Weights of a small transformer language model.
Size: width 320, 10 heads of 32, MLP 640 SwiGLU, vocabulary 2048, 14.6M parameters.
Architecture: no biases in attention or MLP, untied embeddings.
Training: a variant of Muon for these matrices, 6514 steps.
MLP neurons of a small language model. Each row is named by its layer, matrix (gate and up: input weights) and neuron, and shows model dimensions 96-159. Each number is 200 + 30 x the weight over its row's rms, rounded and kept within 0 to 999. A neuron's up and down rows have the sign that makes its largest values positive.
A block is one neuron, or neurons of one layer that tend to fire together. Before each block is what it responds to, as a language model described it from the Wikipedia text at the highest values.

Description: Surname first letters
L7.gate171,217,241,251,208,187,224,180,261,161,189,142,282,173,168,172,210,225,180,211,213,175,174,220,235,222,177,245,209,163,170,173,237,191,159,209,188,259,204,251,190,155,186,184,227,157,157,233,175,233,188,217,189,218,192,242,183,227,189,236,207,200,199,271,199
L7.up171,190,210,222,183,214,203,174,177,209,234,152,243,163,228,153,258,164,152,249,250,158,158,220,209,193,146,208,169,149,222,186,234,198,226,191,201,165,187,185,181,132,194,237,222,154,198,190,188,225,175,202,153,150,182,217,237,223,201,184,158,203,212,134,204
L7.gate228,219,183,192,237,213,158,211,219,172,197,188,240,201,204,193,248,187,186,190,201,208,203,216,216,201,201,195,163,210,281,172,224,218,216,144,210,210,204,180,216,231,209,178,245,257,202,219,194,157,156,161,171,195,204,221,190,284,218,219,190,170,205,186,222
L7.up228,208,216,235,193,183,207,188,223,168,186,196,242,162,221,195,201,178,208,201,210,204,146,193,218,229,198,167,215,147,173,202,209,180,221,236,203,221,232,249,245,245,221,221,215,251,187,241,206,134,212,265,144,151,151,206,172,195,178,237,206,197,165,190,192

Description: Census demographics fragments
L7.gate74,222,148,166,264,185,230,213,222,179,264,216,161,192,228,188,171,216,175,161,259,225,245,155,183,183,193,197,205,214,219,206,206,251,175,232,189,202,209,146,193,221,184,174,233,218,165,207,163,230,147,154,202,209,247,250,226,222,127,163,163,240,177,215,148
L7.up74,160,142,214,234,173,214,253,221,225,221,204,205,179,183,176,116,173,223,196,230,203,195,200,217,207,190,223,200,196,227,192,231,222,149,199,159,194,218,214,210,252,222,212,175,200,179,199,211,204,138,196,207,135,211,196,182,199,171,196,187,195,188,219,165
L7.gate361,212,201,215,185,224,249,188,183,226,288,171,169,207,230,194,213,209,182,233,161,221,269,175,201,206,225,166,224,236,197,239,200,213,208,189,209,196,151,181,139,187,174,195,192,186,231,229,137,199,183,182,246,205,231,188,167,186,120,183,188,254,166,220,168
L7.up361,158,138,204,202,214,155,180,193,229,236,169,224,179,210,230,155,177,218,227,180,205,229,224,180,215,242,244,195,153,225,147,196,213,178,194,208,184,228,211,257,160,190,175,246,221,163,251,164,209,166,172,176,250,188,162,173,232,137,164,216,194,191,206,237

Description: Word-initial fragments
L10.gate192,217,182,209,244,161,154,162,170,173,169,212,189,168,174,218,175,193,186,222,210,164,158,215,180,153,192,232,190,206,178,148,173,198,209,240,226,198,197,179,187,225,216,208,218,256,177,203,188,273,187,174,165,223,197,184,143,198,225,222,199,164,241,219,174
L10.up192,235,249,242,198,172,215,196,173,219,189,221,211,208,173,156,205,188,250,241,185,227,217,187,202,159,209,179,176,231,253,216,146,182,144,211,196,234,177,245,204,200,220,242,210,236,161,221,186,166,177,210,193,201,196,227,149,188,190,184,164,213,186,210,166
L10.gate263,227,238,202,240,184,207,204,232,186,232,227,198,209,170,258,177,207,228,188,206,211,222,180,198,182,213,212,204,242,227,194,190,194,206,180,206,233,231,176,199,143,274,186,148,179,225,182,208,168,211,249,196,253,209,242,210,258,180,176,175,241,213,184,240
L10.up263,204,198,218,197,152,166,217,202,203,179,203,153,206,178,204,187,203,268,207,218,215,198,152,207,200,178,173,193,162,217,209,235,213,178,178,236,255,168,164,165,250,212,216,146,208,225,218,200,249,193,257,202,230,249,184,218,240,172,184,233,232,189,189,197
L10.gate293,179,204,198,250,184,197,235,252,221,205,194,217,209,202,195,213,205,234,210,218,223,184,213,196,191,203,241,264,182,131,200,205,238,174,217,197,204,201,209,148,252,194,144,210,193,205,244,181,219,191,191,185,205,241,234,213,179,142,256,225,203,265,253,232
L10.up293,203,222,169,220,253,254,205,220,229,225,212,176,182,213,222,174,216,220,173,207,163,210,202,152,193,209,195,179,148,259,211,244,177,223,241,223,221,204,189,196,183,205,159,207,209,164,243,195,232,131,140,190,214,237,203,235,138,172,147,199,206,156,236,196
L10.gate372,285,215,229,182,232,229,219,220,226,170,182,210,161,199,206,216,207,154,219,183,193,196,194,198,203,219,163,190,189,243,277,243,169,221,150,208,210,196,219,174,222,150,185,235,238,160,228,233,233,134,202,179,180,230,197,190,203,180,207,165,221,220,256,213
L10.up372,168,161,243,135,163,202,130,201,227,163,209,156,157,185,258,201,162,230,155,170,226,192,207,231,230,190,178,223,161,203,176,191,194,151,145,229,248,258,202,240,189,162,175,215,188,220,258,198,181,162,268,173,203,179,178,185,186,214,239,219,176,250,182,241
L10.gate375,187,209,177,229,153,228,142,177,179,174,192,235,197,204,200,239,200,217,251,216,140,196,224,179,212,254,158,185,199,176,169,199,175,186,199,182,208,207,181,247,216,170,200,176,211,182,211,208,222,220,163,177,128,152,253,235,217,190,215,139,192,185,163,235
L10.up375,266,211,168,193,213,160,230,202,194,169,202,194,214,221,212,182,204,250,217,210,142,201,165,178,233,176,278,160,188,165,164,199,187,220,204,162,228,174,214,158,204,238,213,205,248,193,241,227,224,157,209,178,136,213,210,200,157,208,202,169,182,171,140,211
L10.gate454,200,258,221,158,197,190,215,241,245,268,148,220,187,218,259,240,243,190,233,221,173,254,220,174,197,251,201,155,174,153,201,189,243,226,206,153,214,183,250,286,208,237,222,244,206,173,180,174,255,203,219,186,199,234,184,220,171,176,211,212,158,188,220,157
L10.up454,255,187,191,176,179,277,227,169,226,205,223,178,155,199,179,208,209,224,234,192,244,178,188,173,194,181,196,256,156,188,184,187,208,196,226,214,194,243,166,182,173,235,227,176,210,216,229,225,201,239,213,173,181,200,194,165,223,151,218,215,230,141,189,213
L10.gate540,206,203,185,250,182,215,231,212,161,173,196,214,143,260,222,165,193,190,287,202,184,190,192,251,197,178,205,203,229,209,199,185,198,226,237,171,198,214,151,164,175,210,190,199,226,192,216,209,217,188,198,225,225,164,205,196,241,164,159,196,219,192,228,204
L10.up540,224,164,226,183,184,209,254,233,130,158,236,220,180,203,214,178,224,266,197,206,203,226,198,206,168,238,233,173,225,186,178,211,268,192,181,171,255,259,214,228,164,223,168,235,218,210,231,157,200,193,172,266,227,226,219,241,184,248,222,193,238,187,210,160
L10.gate584,213,210,194,213,176,163,211,162,233,192,225,233,176,233,226,195,180,225,192,219,229,206,165,170,265,159,165,205,211,242,173,184,219,207,223,193,248,190,205,179,215,221,200,264,211,181,235,205,196,239,188,189,191,199,212,172,199,175,205,175,204,179,220,224
L10.up584,167,176,169,169,244,219,167,221,210,146,237,191,229,259,215,173,228,161,252,202,175,174,180,226,192,176,246,191,232,212,201,231,184,196,208,209,245,210,155,193,112,224,234,154,227,195,182,232,213,281,175,204,183,176,151,242,191,186,175,203,196,186,198,226

Description: Partitive "of" after quantities
L4.gate120,205,214,260,175,185,201,204,231,171,198,169,232,221,208,225,178,191,184,227,205,177,162,203,210,196,177,173,248,205,194,279,192,230,234,211,202,217,127,169,230,179,209,138,178,181,173,191,130,178,230,184,234,249,180,216,229,197,168,157,261,197,234,172,199
L4.up120,235,204,172,179,190,259,241,250,206,214,213,189,143,146,202,183,210,178,181,223,216,212,252,199,185,178,241,193,199,233,152,233,218,194,197,219,223,133,209,223,211,197,142,215,250,213,261,224,132,181,169,191,209,198,183,219,217,195,238,218,182,193,207,134
L4.gate231,126,197,242,146,151,167,145,224,153,175,171,178,153,202,191,163,180,234,190,212,231,158,195,150,111,177,202,200,238,185,223,167,236,221,214,180,221,186,161,195,207,205,140,250,189,183,245,142,222,214,206,189,143,222,210,234,147,207,218,190,254,201,176,181
L4.up231,178,241,226,195,155,225,213,245,153,177,152,252,208,186,257,234,191,211,231,186,216,125,226,190,152,209,208,168,170,228,225,150,218,210,202,167,181,179,187,182,192,159,145,227,209,168,181,165,219,219,173,252,196,193,197,201,191,198,248,191,187,242,142,177
L4.gate334,201,140,176,192,167,163,200,185,239,174,185,172,213,196,152,191,200,151,223,181,163,184,149,173,168,259,228,244,178,155,232,227,201,260,174,202,166,206,191,173,200,183,229,161,218,196,203,196,200,239,171,208,204,233,226,239,202,164,166,204,188,186,202,202
L4.up334,148,183,267,200,178,150,144,194,169,179,202,186,219,206,179,195,188,175,217,227,258,192,249,233,245,144,209,254,204,212,208,225,220,173,202,248,246,202,182,142,201,223,200,197,162,180,182,191,297,191,223,178,185,198,202,145,199,189,145,191,167,161,230,187
L4.gate501,203,149,209,194,213,188,231,167,190,226,159,135,213,177,189,237,244,230,233,196,180,288,196,192,239,208,184,185,183,193,226,210,208,170,169,162,234,174,209,189,207,133,184,179,231,127,263,202,197,198,169,199,201,192,190,202,166,163,203,233,183,236,194,160
L4.up501,213,194,233,172,167,191,174,196,213,213,183,202,171,198,182,175,286,188,234,275,246,160,160,192,175,165,149,188,134,180,202,201,208,166,183,184,214,201,199,278,271,187,210,206,154,187,198,236,236,226,191,192,227,277,197,153,249,199,211,160,178,253,253,220

Description: Mid-name word pieces
L10.gate47,220,270,213,212,204,218,236,191,213,166,179,186,213,200,208,212,200,183,178,125,220,170,209,189,201,231,198,169,162,197,201,190,222,202,179,204,212,226,152,202,260,185,215,163,196,237,204,183,201,192,219,216,182,238,162,208,138,211,237,205,209,241,221,197
L10.up47,186,183,182,184,246,233,216,214,175,238,274,196,167,182,187,236,214,244,184,183,189,215,207,239,215,169,194,167,211,185,147,246,173,202,187,255,203,226,215,191,166,176,283,187,160,190,231,223,238,206,193,215,238,169,202,227,260,184,189,155,184,246,220,205
L10.gate73,235,173,197,181,207,203,247,165,185,169,177,153,146,176,226,245,213,182,189,137,217,244,232,190,242,215,189,198,204,193,207,227,196,188,235,184,222,200,254,184,197,230,186,173,179,189,229,191,154,215,252,172,221,276,251,209,175,193,283,206,192,202,197,269
L10.up73,206,169,214,245,181,191,204,216,170,205,217,244,107,184,238,191,187,192,229,133,159,188,185,194,210,188,176,163,220,232,190,191,207,221,217,233,168,187,184,147,226,139,242,167,183,213,206,197,213,219,258,235,207,188,207,220,225,161,245,259,216,224,210,201
L10.gate212,202,204,166,189,201,227,132,195,140,242,200,225,182,180,183,172,160,160,206,204,245,231,226,192,200,214,206,215,162,186,154,244,174,205,157,227,222,163,231,185,238,219,194,204,182,165,166,228,192,171,236,186,180,204,267,191,166,217,215,210,183,187,206,210
L10.up212,142,190,212,244,201,156,248,194,148,169,170,234,194,143,219,211,225,192,217,195,177,175,168,190,209,121,233,202,228,198,208,239,221,293,189,156,196,170,240,195,162,221,172,178,221,215,194,218,225,218,204,177,183,165,200,207,163,190,217,211,175,216,233,136
L10.gate439,164,149,201,193,179,245,208,214,227,172,169,200,211,238,169,179,202,179,188,160,119,180,216,208,208,212,210,188,241,193,162,229,249,223,174,204,164,195,227,189,235,178,260,236,211,198,186,190,221,205,159,199,203,230,189,173,214,225,157,182,163,145,188,111
L10.up439,200,192,252,197,190,242,208,207,237,184,228,184,220,213,148,202,211,220,223,141,169,243,181,204,214,179,179,240,248,252,197,207,209,220,212,199,202,227,169,192,212,216,208,210,175,174,172,179,181,198,250,231,152,206,239,214,184,179,253,188,225,212,172,196
L10.gate519,195,179,200,199,231,181,205,275,187,124,207,193,152,167,208,225,157,158,174,241,168,227,250,267,183,224,204,214,205,209,207,194,181,160,206,221,181,227,198,252,207,177,195,182,201,245,172,201,238,224,201,177,226,186,271,163,196,171,211,202,176,167,178,268
L10.up519,198,160,192,223,212,174,220,172,194,237,136,227,172,187,173,177,242,127,166,205,205,178,179,205,210,184,234,222,213,207,228,186,204,232,276,187,179,187,186,187,248,167,218,201,193,230,235,176,203,221,166,197,178,226,215,179,173,206,197,251,245,208,205,224
L10.gate544,224,197,229,169,184,198,163,254,204,193,211,263,189,186,256,186,174,236,164,153,240,169,190,182,204,193,217,207,213,253,228,217,204,191,154,171,230,138,241,126,181,208,251,155,199,242,187,212,229,204,238,177,236,194,203,234,216,221,222,204,181,215,214,158
L10.up544,223,158,224,217,180,212,199,206,195,195,174,190,189,192,223,154,218,187,210,171,211,205,167,229,174,190,144,215,142,199,214,233,265,185,190,229,236,233,227,188,222,227,195,197,214,215,161,179,257,179,259,206,223,229,145,158,220,175,264,225,174,163,270,188
L10.gate553,247,195,208,171,231,195,202,185,163,191,168,242,160,190,203,160,238,179,219,147,178,233,183,188,223,186,177,213,187,202,190,250,204,270,192,168,195,133,164,204,188,168,258,209,207,238,174,213,199,170,247,180,138,223,209,202,195,202,200,146,173,218,232,183
L10.up553,193,223,173,194,213,268,216,167,227,233,172,217,206,237,203,164,195,204,233,215,197,197,170,225,227,195,183,213,153,199,193,173,158,216,168,227,181,227,181,200,149,183,187,247,179,226,193,235,182,170,189,162,226,150,203,206,194,165,187,214,168,162,204,211
L10.gate599,176,211,206,221,179,175,206,194,181,210,202,227,167,204,228,255,208,194,230,205,164,251,207,235,236,113,206,177,223,245,169,214,159,206,150,283,202,252,202,145,192,176,181,225,222,157,199,213,255,181,208,223,259,202,241,203,210,217,222,209,164,201,215,217
L10.up599,239,183,221,149,202,205,226,158,233,223,254,212,232,231,218,169,228,236,192,193,213,178,207,180,226,214,170,247,169,182,166,187,219,216,245,218,184,171,196,189,216,214,214,242,234,144,211,284,165,197,235,194,213,187,209,213,172,180,198,214,194,234,190,202

Description: Mid-word completion pieces
L4.gate123,179,227,159,222,153,223,145,200,169,204,233,210,220,175,205,175,281,178,205,201,218,168,216,227,227,237,192,166,214,233,161,191,243,257,231,188,154,200,186,176,234,201,154,157,175,214,233,223,219,208,201,214,210,188,188,240,247,181,208,189,226,210,252,179
L4.up123,201,218,161,211,224,218,253,143,192,228,210,235,238,223,219,193,222,197,206,161,201,170,262,198,214,207,224,166,198,174,197,189,200,175,193,215,187,154,252,234,152,204,197,226,206,178,239,269,247,213,220,171,203,155,173,166,253,213,178,194,167,199,174,225
L4.gate208,130,208,134,176,178,238,183,185,157,219,210,198,202,226,205,198,223,194,203,221,172,204,212,210,191,192,164,191,148,207,197,169,219,230,173,180,181,159,168,232,180,171,185,280,260,196,197,199,196,239,220,183,183,166,223,158,181,177,184,145,232,221,256,234
L4.up208,172,245,204,206,203,199,166,246,206,156,204,207,200,214,182,195,206,243,189,215,215,201,168,209,243,199,252,158,208,246,199,201,168,186,220,160,157,123,211,165,184,229,226,205,132,189,258,212,245,203,159,132,209,168,179,213,170,205,179,172,169,209,170,280
L4.gate347,216,205,145,202,181,224,208,189,203,201,179,198,209,187,236,174,164,152,234,177,201,203,244,188,198,252,218,236,224,175,216,207,233,225,226,248,166,149,188,174,177,204,213,197,152,209,197,234,168,206,199,226,156,176,230,220,200,226,188,168,185,191,261,220
L4.up347,231,259,185,164,191,228,211,173,184,217,217,205,201,188,194,188,254,118,228,211,178,186,200,246,180,240,244,229,196,214,243,210,201,205,230,274,171,166,218,186,229,235,204,229,210,224,180,241,202,185,156,199,177,193,197,203,176,268,157,236,223,230,229,217
L4.gate406,186,213,210,209,209,158,173,218,217,175,181,218,200,196,223,173,223,222,218,254,199,205,199,184,212,200,163,168,206,176,237,189,226,145,198,225,196,173,152,218,218,210,220,145,188,174,217,179,246,167,194,204,153,199,245,223,160,163,201,182,219,197,165,197
L4.up406,156,186,236,224,136,183,154,229,224,164,214,199,205,171,166,232,191,275,173,241,197,193,195,184,244,230,221,191,187,183,229,223,240,207,195,179,200,192,177,211,201,189,240,178,165,243,299,236,185,226,212,159,198,182,151,211,207,162,213,187,210,216,228,200